Part of a small language model's weights: 13 layers, 5 heads of 64.
MLP neurons of a small language model. Each row is named by its layer, matrix (up: input weights; down: output weights) and neuron, and shows model dimensions 0-63. Each number is 50 + 10 x the weight over its row's rms, rounded and kept within 0 to 99.
After each neuron's rows, "fires after" lists the tokens most often just before its 100 highest values on Wikipedia text that the model never trained on; "fires on" lists the tokens most often at its 100 highest values on Wikipedia text that the model never trained on.

L2.up319:45 47 51 65 56 48 61 63 56 52 63 40 35 35 54 37 57 50 54 50 45 54 50 33 47 57 50 55 59 68 44 35 47 71 68 66 66 44 54 56 54 55 47 57 58 61 57 63 59 51 45 47 57 48 52 57 36 47 47 55 58 63 32 57
L2.down319:53 63 36 43 48 37 42 37 55 45 34 61 56 40 52 54 22 57 51 52 52 65 54 50 45 39 69 59 69 44 52 54 44 44 45 39 56 57 32 41 41 36 51 42 51 40 40 47 54 62 45 40 39 39 40 53 58 64 60 20 48 49 51 72
fires after: " S", " A", "S", " Ra"
fires on: "s", "-", " of", "ing", "u", "i"

L6.up821:51 40 23 57 57 45 57 47 55 57 53 46 54 53 40 55 33 34 61 46 66 44 52 56 54 55 59 38 62 52 56 53 29 64 40 57 38 33 71 35 63 50 69 55 53 46 48 36 38 67 48 52 54 59 59 51 45 45 63 70 35 48 51 56
L6.down821:61 67 51 55 35 35 37 42 53 59 51 39 52 50 51 41 57 50 66 46 29 40 44 70 69 42 66 37 65 41 54 47 70 49 56 32 52 61 32 42 34 49 54 43 37 41 67 47 54 43 58 46 54 44 51 56 56 49 53 51 56 40 62 46
fires after: "9", "0", "\n", "1"
fires on: "9", "1", "8", "2", "0", "=="

L7.up364:63 43 49 33 69 38 42 51 49 25 56 65 52 47 38 63 42 35 51 35 42 35 35 59 49 48 42 44 41 47 61 42 65 53 53 69 57 42 59 48 48 68 46 33 58 54 66 48 59 47 59 53 56 54 62 42 67 56 47 44 53 44 59 56
L7.down364:58 51 51 58 46 60 51 54 54 48 43 51 61 59 60 42 54 61 44 36 62 53 46 59 43 67 45 54 31 50 60 60 32 40 59 57 55 51 75 61 42 57 63 47 33 49 46 49 63 37 41 63 63 64 50 51 57 44 59 58 45 47 54 47
fires after: "\n", " Born"
fires on: "-", ":", " –", "c"

L2.up958:38 35 62 41 53 46 29 61 56 59 54 47 51 62 48 52 16 43 44 52 44 55 45 42 51 60 46 67 55 47 51 41 55 44 35 44 63 54 47 50 52 44 47 52 47 32 42 57 46 44 40 40 55 56 61 51 64 57 56 63 46 55 53 50
L2.down958:56 79 30 42 50 55 61 34 59 44 44 57 50 30 66 59 76 57 63 26 44 54 54 51 35 52 61 41 64 53 47 48 47 34 71 45 49 71 54 53 47 44 62 66 46 62 49 61 50 53 51 36 56 52 49 54 50 35 56 62 44 39 37 45
fires after: "s", "S", " Is", "Z", " to"
fires on: " of", "w", "en", "===", "em", "-"

L6.up248:48 52 48 35 52 63 53 30 59 47 60 35 41 45 58 41 50 45 56 47 38 51 56 56 49 49 62 48 61 58 58 55 39 29 48 61 52 62 75 57 73 43 51 57 44 49 47 60 36 50 56 43 68 57 47 38 63 56 48 61 57 62 37 68
L6.down248:50 49 67 54 64 55 36 56 49 57 57 64 53 62 58 44 32 50 37 51 42 60 45 36 46 50 45 66 49 72 40 36 45 42 66 46 40 56 42 57 49 59 58 59 57 45 66 45 65 39 63 42 48 47 51 52 47 42 45 47 40 59 38 43
fires after: "\n", "-", " In", " |", "Personal", " •"
fires on: "|", ":", " died", " office", " Language", " life"

L5.up508:51 52 49 39 60 48 47 39 55 55 54 62 58 64 41 45 73 49 44 43 39 37 33 38 44 46 51 41 46 43 56 39 69 50 39 56 53 52 91 61 38 37 43 45 72 42 49 30 32 67 66 56 60 66 59 53 51 27 59 36 33 61 52 57
L5.down508:67 50 44 41 42 56 34 64 56 51 54 40 46 57 57 49 45 59 32 62 72 49 56 41 46 43 49 52 49 57 66 65 46 47 60 60 37 38 43 45 66 53 55 61 50 56 45 57 58 47 53 46 49 62 41 45 37 50 35 61 49 57 43 51
fires after: "\n", "-", " •", " the"
fires on: "|", " •", " age", "-", " career", "í"

L5.up801:56 37 52 53 56 51 43 63 55 52 46 58 58 56 45 51 38 61 58 50 61 66 35 52 49 49 54 39 65 50 46 61 31 46 40 47 56 43 42 42 50 59 47 30 39 25 45 54 45 57 41 49 36 50 52 72 45 58 61 79 68 44 55 61
L5.down801:49 52 53 66 52 63 38 45 37 39 41 54 54 49 34 43 32 49 38 63 55 64 68 39 80 51 64 67 42 65 36 41 30 49 43 73 45 54 52 68 38 60 38 56 53 59 44 54 50 43 44 54 45 45 65 30 51 61 51 28 64 60 53 50
fires after: ".", " R", " Ken", " Frank", " Ben", "and"
fires on: " \"", "d", "le", "ch", "n"

L2.up1009:44 56 60 62 45 37 56 43 40 50 27 69 45 45 45 38 41 47 66 48 63 60 49 59 54 62 52 37 51 64 47 38 29 67 45 61 41 40 61 37 55 59 64 60 63 49 55 38 63 46 52 70 53 55 44 47 42 53 59 63 58 32 35 68
L2.down1009:49 60 54 36 45 53 47 68 53 53 71 43 54 58 57 43 55 56 37 50 36 38 71 43 59 48 52 57 52 28 55 58 61 31 52 40 54 54 36 67 41 52 54 48 42 54 50 64 40 54 54 36 53 65 53 55 56 47 55 47 53 67 56 47
fires after: "0", "9", " ", "De", " c"
fires on: "1", " such", "2", "ad", "stone", "ion"